{
  "norm_eps": 1e-05,
  "qk_norm": false,
  "attn_scale": 0.125,
  "tie_word_embeddings": true,
  "optimizer": "adamw",
  "beta1": 0.9,
  "final_lr_fraction": 0.0,
  "train_tokens": 291900000,
  "max_steps": 8909
}
MLP neurons of a small language model. Each row is named by its layer, matrix (up: input weights; down: output weights) and neuron, and shows model dimensions 16-207. Each number is 500 + 25 x the weight over its row's rms, rounded and kept within 0 to 999. Numbers have three digits each.
After each neuron's rows, "fires on" lists the tokens most often at its 100 highest values on Wikipedia text that the model never trained on; "fires after" lists the tokens most often just before its 100 highest values on Wikipedia text that the model never trained on.

L4.up850:511533494495491466520494516506510498533550515531497443489523529499496556521471498504543516484507488534506504469519547476510484495505479532529519506521516485512543476493465490517484514525512509456513502507484515458465474514529501502541510485531440510490459471471495495490507496488492543489457512510543504501526474502458422572502501482524498527461495493484460463504485496496537502478529482514528505501494504503495497499500467453515459503499526497521529498500517493489503456527498489466506550499497490515544480484496503470456546510520417472519498493476468508523519449496463516495
L4.down850:517478522490466501498507515479524477497532504467458507509507509500469513515509523516471493507445544474523521536530513500525523494492449519510508501513463512508560514530469469509511526500447488502514493482497511497500509510523477475496515523524482438485478509501491521509504505459487502517525453514484503529545467469512484492515438549554481523505564489516534545490478501514484471486500477456527480545492517506460496511507474458457497503535516533522479478503505492534487515536497486456486534510560529528525470500471533464479519510490509501473518537499538480447512470524513488495
fires on: "\n", "e"
fires after: "\n", "-"

L4.up942:509474462468489481507508517552484481481548528406477542520523516502492477497526461481509501525502498550482477486477518503523458504490516487531512482484503480465481531547520489505492474489486454494536507461468531510488485473467524452523509497483489524473479474448505501471555462465526490515512493486497493489526517500527471509510551474505495502495476467514526488499547557513486512538469515485530505497474524522532500510480511509490493489471503449535522433502509515505493478504504526468478482477553483474519535500531504538482483516515479548512502503515505482523537492511479454525
L4.down942:491478488492510504491555505493465515489504480526502479497450496498472507500507491490497506543509491484533471511537507505518489500463527473467525530456513492558498503487629495489491463471491505512471520518474544497490487526467486532474501481456464528499497520518500484492465529512455510512509516479486506464485500513498489508491499522538527525525531497443500504484518473484502480455495500520551500466513468508520502520478456525512524484507492489439522500470494518517520482525493500502474489516477520480499491512521521530498503512483530583542510477484461496467520511486502512504
fires on: " |", "=", "-", ":", "|", ";"
fires after: "\n", "\"", " Championships", "0"

L4.up933:505540501499500529469484513438497512514470451493492501490519494502501514505533449491533553459509488524481483506466504526482503459483476468472460479476513501500524541505482536477473499533504544532493489488513523431501491484480470471503508536529508492470486438487488456492495512502504534466481481512499531548515479500567508468503530505525526515524512478504534477509551521492529523530547506563455502515508538497493477481515493484446468502506503522513546446517487484479506464512507510493482491488495516498530494454514474483521504548510432514531480522497503498509475484509491483513
L4.down933:501498540535501485504476520490532468482489490488487504502529493505513576514514523506530499508516494449481527489454439480536480490505471489495492476467519464507514473505473508487494521521531481515497466483537501486492505513506511515515469496506504516510505447444498485493481446470499503499487460506488501515528494483523483493486487537479506508520493499479526515528512497547504471478530479504481535522495499555512478466506540474436470520501490472523518559480486490509474508476523472562521542504475519572509489466480477481518507477547482451529466475489504527558486493541490516488
fires on: "==", "tr"
fires after: "\n", " l", "l", " L"

L4.up772:536539498487508482509525477516533482496483505497524474473519506500515440430483479488534521530528507516479499483516483506491552502525520487482568493540504464489504464486485522510491538532527526487505456508501427501536509526528524511501572480487550485478512523534484484476495506496518487463450485573521505491491508449503476528485514543504441482507507492505494528515470502487518494510507479496505540521504524511485491452491493440525479501450528529486502492492499502523520531478475513489483499558489485518488475510482473513553472489484501472445477497485517512466462491466514486491
L4.down772:495480487507505548521480479523499532512529533513488490445429519513462485505513524516455469524502508502484494491474488499528468516490476477510484527455464526496527475480500462513477530472481476471500524511507519512479549536530471484510472525480494514492514495542462515475496493542504472507525505521503499455506485492478484454507481495558505507465543549508487539504520532480517542476538486506544511506504532476495528552489507531519482495542497502480454508558445475493489503529480488489493528514520516519534489503500487463520490488492478508578520514536494489499452499511467492505
fires on: "re", ",", "f", "here", "ill", "hen"
fires after: " K", " O", "W", " T", " W", "The"

L4.up690:509516485515515484484501503482470488511499490501508514454520493487473477506482519489504518523526509458551512528501527482443488487464476520457491493555487470505519504477483492514460517532513503489494490514460535503510499546485503495517492440527501492502557488462509491459479477489489495463508466534538467502493502484483503471495489521523513514464477523533517487520538572505468501506508481535495497507503471527461487524496499466475492487536539573538526513519523507492476462511497520494481550546495471498496484497489480515497520498474486454529468486457516451522546486560470504453
L4.down690:498505503539523479510521462496516460465471464506450489528493516528487483540496502504470490540486535492492543530518465540579484517508509499493483509501468440501518503526482474495474515477555504481494517491467500518570524498473481519488449482541465488500506481540525479495566483553509507507463451468526500515518532496446532530486474509498503530519489497519525493506507533482487503503494497497489484484485491483541459564507518472517488471506464520490493505489541531487522489469484514503503482544509503514482493522463504510504486449493509514525467534488517484480499448485504456499
fires on: " \"", "\n", "\"", " the", " were"
fires after: "\n", ",", " that", " of", ":"

L4.up518:511513486468478441510481529510464461514467478488514516491516509518493483525460494497493491491504471498457512483474530484475550495488465504507542484474510475512527522547482523504493515518510548523478496538497498537518517499496533469476493483513540501474493500491427479509533482487469535490466552503495518527485511514546493475505555470482527450483492498508477511519522523533506481480517514509497501515486498491455518483484467495486487499491545512503486523488462522529524467517519504463447512541469514517522534494480533480543505513547468492545456537527466495517548520540505457522
L4.down518:484518558461469491544452537455448507510529473518493496471518535503511524503511531529530506483498467478509518511489501506481504490500478467497484524494535506489481505433492517474483520455534487514500495470513523526481497497529486432511513491487505477499522513535502452526512497484530452532498537542461543559534519517538543528507502510475523507493514453489488492473548495497518540490510527516499468495514498473543506526489503528491527482481526492505476468503511437498516467506516462481505521476477534546500503511495491455471480490498507538481547536507468460507480524475500521483
fires on: " States", ".", " US", "ons"
fires after: " United", "S", "isc", " the", " C", "ipp"

L4.up3:556540486490521470494472502442522505476515500529509495489524531486504456491497529492482522494505465489543482504520528440469514489530461536537517478494507463538459488525481492463491521499519511511555488482451487471485506501465475497565510493473485490520496501504484531518491477531535483473486502538497468467500521529493480541522502526480517490492497485530459487509512474534492521468544431507476482493501511549505497480484536515504472495523548467559500526558491481519499518501500497492509482490499467492517546495510488522496562518465519533481509513466462455492508549544496494457
L4.down3:497504471500495507452521494521501509501495462508499542534529555506514461507476491455523483509489483505471466458530511464473471493509503470524488481503500489522504523510467505498542511511492516483480476539507517528498522494560462487548490499489503465499498522536484490502519517482518506529481516528501507524488455526489533497481493516470518491520531528492517497442457476511497468548525516511480506520512521512519494531500527487499518471530514473485556446515489488492522449445524524475546473504463510504540498511489480513448537533482465516464494501479537522517500481503523509466
fires on: "0", "s", ".", ":", "ent", "2"
fires after: "–", "0", "/", ":", " Website", " U"

L4.up463:494520481514478539444501532455476475478518515481508484493530493542477528485523491506483501511521476537491486460519489466500481455502428521463505445484496491512458489509502517498486541535521520495495510483447533460485474484544517485530506522534515511441465512509515513478434475446507464466464483520508491508489551520511472497539546475508484508494517474477506506510518527515470517461474498507501495495514542471487504493488528451491457471519538481505528466512488511505516490517463539459486517485518457523531483493532502540509472522505472509525494512522506448495533489537488486548
L4.down463:500504477473500488507497492496464481531497530477497448496513508497489537468487455514469502480514507527515471491500468506522536481492450514491469493482515516496479522521572497497511523502493527526485531544518534493496536502542499485530497516530513508500465490453479480564500502518497509525486509514503507507530489503562479527526506458539506478480510495457515485495489530514502493464494516549512463484498496509465504527511489464461496514517494482531489466492511485528486490496543479495523512513499483492464493515519515512507466480452521572497521531523481467517507473455485466508
fires on: " |", " ", "=", "-"
fires after: "|", "\n", " ", "NG"

L4.up214:488574500472516564505470469499548469458445530494507517517531480498527495484545531489499507485473507526498476532494497471561471487524504483485547477526558429484486515535485472514509512506500491479533464503485531475461476508471467516512464491492473488526443523493497502468480434498521509525515480536512490469532512485463490508477503543482517521515535517541509458522508506485458483487490434492478505507506511512463460545481481508520500535509489483497495474490502518525502479516490535513496530476484493516516517510554497478489475515483501551523478462493510492502496510522527479502
L4.down214:507521509482507464495509500530441444493501507499500484550583503511451514480466549513481471473490522485501506514517516496504511486480485477515525521513493514487499516521532485494554457494590514467454460486505502507501495495544538508512526515519492501496509509487519488524480459494507496501466459542521488534545496487474471482509535562488513519506477496501487493502516517486471471551476447505519502491512516482530500539497471481475505512519463509548483485486470486500557531523461489498513497527455508464498496513529452500511507493495502489432522468480527496528494485496520485461
fires on: "2", "0", "/", "5", "1"
fires after: "–", " (", " ", " m", "2", "0"

L4.up393:506507505474504537541521491444537465512489460510486534471515544520478469515466497511480527496516481510463462505497501492494488462531515501479487448497526490548519507493502505459501555505502518467479480460484484519542478536478503492486521492531582516535475533531509494480543496494538472459476469533535538518556501479526535507509521499480521499529548481513484489497548494469470508488509494525528531488501500537507514496486515473536502447469484557520530480535497506492512479493459509464461477488467506533487508502471516521506482480462466493471461515490489478503472490484491468492
L4.down393:493490499505485499523489542547557497459487511493478551478512491506530506539469492572544502536503554502500500538494506527518540501481439462493506473514534514530504498511465460469485520501485513490499547490539512511477510525442514488478493505475521496507462507512459468487534478496471430521534490496497501503493549467453495487487468498493483508511513468499478492511508517447511511503517542480538482476489565494465494482495463485434514458529506476487480501537497547518510498470495484482476495503491495531475480516525514516517502556466515508466498501491507517497450457533515517512
fires on: ",", "ut", "it", "ich", " =", "ound"
fires after: " L", "1", "L", " l", " d", " o"